MLP neurons of a small language model. Each row is named by its layer, matrix (up: input weights) and neuron, and shows model dimensions 96-159. Each number is 128 + 32 x the weight over its row's rms, rounded and kept within 0 to 255.
After each neuron's rows, "fires on" lists the tokens most often at its 100 highest values on Wikipedia text that the model never trained on. A number after a token or word is its count.

L8.up302 [139 138 114 133 115 114 156 129 100  91  36 116 125 126 104 116 151 166  74 110 105 152 121  82 127 161 117 141 171 141 157 139 109 139  94 169 133 149 130  77 149 148  76  94 197 143 149 134 205  87  94 111 117 171  95  92 115 143 145 143  65 114 135 143]
fires on: "cl" 42, "\n" 34, "pl" 17, " " 6

L7.up460 [132 110 121 112 135  78  98 146  85 131 148  99 120  60 129 109  68 136 100 126 136 142 126  95  42 209 137 106 134 104 105 108 106  93 184 141  78  88 141 114 166 129  94  64  92 141  86 121 102  83 128  95  95 108 130 170 149 202 123 122 145 180 166 196]
fires on: "==" 92, "| " 4

L5.up913 [140 171 158 153 124  98 114 164 107 100 123 101  98  49 139 142 140  86  94 119 147 139 173 127 126 185 175  76 201 111 126 179 105 121 121 150 126 127  92 165 171 126  71 140 128 169 102 145 108  98 164  98  83  73  98 182 134 105 159 164 135 167  88 157]
fires on: "==" 77, "i" 18

L3.up653 [ 69 126 146 123  59 142 126 158 167 182 112 155 184 114  55 133  90 117  93 142 117 119 102  82 120 123 158 114 163  99 136  87 159 143  77 153 160 169  99 143 112 117 147 108 141  91 108 112 229 145 124 163 109 179  90 180 129 165  91 175 127 151 118 119]
fires on: "–" 76, "ted " 20

L5.up557 [108 155 165  67 136  82  92 172 113 147  85 107 140 155  86 149 138 119 141  97  96  70  96 117 135  97 197 166 172 109 130 129 107  83 118 145 178 137 100 142 132 145  92 132 187 108 138 151 155 148 127  87 100 163 113 165 131 174 146 178 100 152 157  89]
fires on: "–" 93, "1 " 4

L11.up855 [139 131 127 137 118  98 108 136 146  98 102 124 145 111 131  32 138 117 124 114  94 154 130 139 135  86 188 200 160 170 169 116 149 174 189  91 150 104 159 135 140 163 126 119 130 110 132 156 147 135  59 137 119 141 124 123 121 120 140 124 144  94  74 138]
fires on: "pr" 36, "v" 11, "s" 10, "wi" 7, "'" 7

L6.up925 [174  89 137 136 108 106 144 157 107  88  83 131 144 118 174 109 135 154 110 117 174  84 153 113 159 145 151 161 154  74  72 107 183 115 154 180 166 133 102 137 192 144  96 153 130 160 129 137 127 145 119 108 123 196 154 170 132 145 107  97 129  63 119 153]
fires on: "201" 83, "uc" 6, "o" 5

L8.up964 [100 105 140 129  82 104 154 180  94 121 121  83 155 140 150 148  87 127  71 126 149 146  90 134 110 122 144 105 161 108 150 122 138  71 116 147 126  75 119 128 101 119 139 161 138 167 209 108 144  98 129 102 200 129 145 100 220 139 190 114 120 101 139 167]
fires on: "ar" 39, "o" 24, "oun" 12, "fr" 4, "ran" 4

L8.up169 [132 169 146  97 126 123 137 135 108  35 144 126  73 181  98 162  88 118 167 156 178 129 128 147 140 150 130 152 185 135 176  89  82 106 165 147 163 108 111 146 192 121  99 160  99 116 119 196 108 128 109 130 136 180 165 168 150 156  81 151  82 117 118 137]
fires on: "at" 36, "par" 30, "m" 18, "u" 6

L8.up465 [164 127 129 151 144  98 132 165 159  76  75 126 129  52 121 115 158 105  78 131 161 120 120 116  94 117 174 140 107 109  83 123 169 136 160 154 127 124  94 164 160  76 109 124 154 157 128  87 103  84  90 132  29 100 115 186 143 111  92 140 140 133 198 133]
fires on: "==" 76, "- " 10, "202" 7

L7.up139 [121  86 127  79  63 130 122 169 149 147 127  48 161  62  49 204 145 107  72 194 113 127 137 144 142 151 140 118 157 171 174  77 176 157  95 162 157 107 115 152 118 107 163  90 147 102 148  94 157 138  93 149 113 146 145 125 150 167 133 104 130 125 152 161]
fires on: "ri" 31, "p" 23, "d " 12, "n" 9, "," 6, "is " 4

L7.up197 [118  87 141 155  90 176 118 171 131 107  55 114 146 100 147  30 118 109 115 123 130 155 123 175 111 153 165 154 142 108 120 166 119 127 151 182 191 150 114 108 153 115  86 122 132 178  74 189 136 131 110  86 148 169 151 129  65 174 101 127 151 128 113 126]
fires on: "r" 35, "u" 32, "ic" 11, "st" 9, "ir" 5

L11.up285 [133 101 144 121 134 178 139 137 177 101  75 118 130 123 122 178  94 127  91 192 133  68  89 125 132 104 115 187 139 162 135 130 137  65 160 152 172 107 136 135 201 132 134 118  85 145 121 132 130 183 106  97 148 142 148 128 147 174  78 168 123 128  97 160]
fires on: "u" 16, "el" 13, "m" 10, "l" 10, "at" 7, "om" 7

L11.up557 [176 136 161 146 120 110 162 119 118 147 128 167 154  38  89 109 147 123  91 150 136 176 148 197 193 192 127 125 137 140 106  96 127 190 141 176 105 129 132 104 127 112  97 122  51 115  89 175 185 117 148 128 126 118 151 168 122  33  98 145 182 115 106 169]
fires on: "i" 44, "di" 16, "li" 15, "ic" 7, "si" 4

L7.up289 [151 150  92 113 113  62  91 177 119 126 171 112 104  92 124 109 113  62  59 109 137 169 149 145 163  66 155 145 155 141 204 131 126  93 113 153 156  79 131 144 150 111 144 143 149  92 117 129 143  83  89 108 158 110 151  96 104 124  78  93  80  59 125 138]
fires on: "j" 20, "E" 18, "2" 18, "ic" 11, "pl" 9, "di" 9

L6.up280 [164  94 135 131 145  96 117 155 138 145 144  79 103  90 146  95 101 120  55 132 147 152 137 133  86 157 159 183 153 148 145 147 121 123 112 125 126 109 122 118 186 115  67 122 134 147  69 156 110 118 131 114 124 159 105 124 131 134  81 126  78 111 112 120]
fires on: "|---|---" 44, "\"" 36, "ic" 15

L6.up945 [155  98 128 155  84  74  86 122 149  82  70  87 131 108 180 101 131  77 126 148  83  97 158 125 165 126 131 133 149 112 155 149  95 146 162 117 147 113 149 137 150 114 114 197 140 136 174 153 177 162 112 117 146 170  87 117 144 180 132 129 139  83 115 193]
fires on: "s" 31, "u" 23, "v" 18, "s " 11, "|---" 7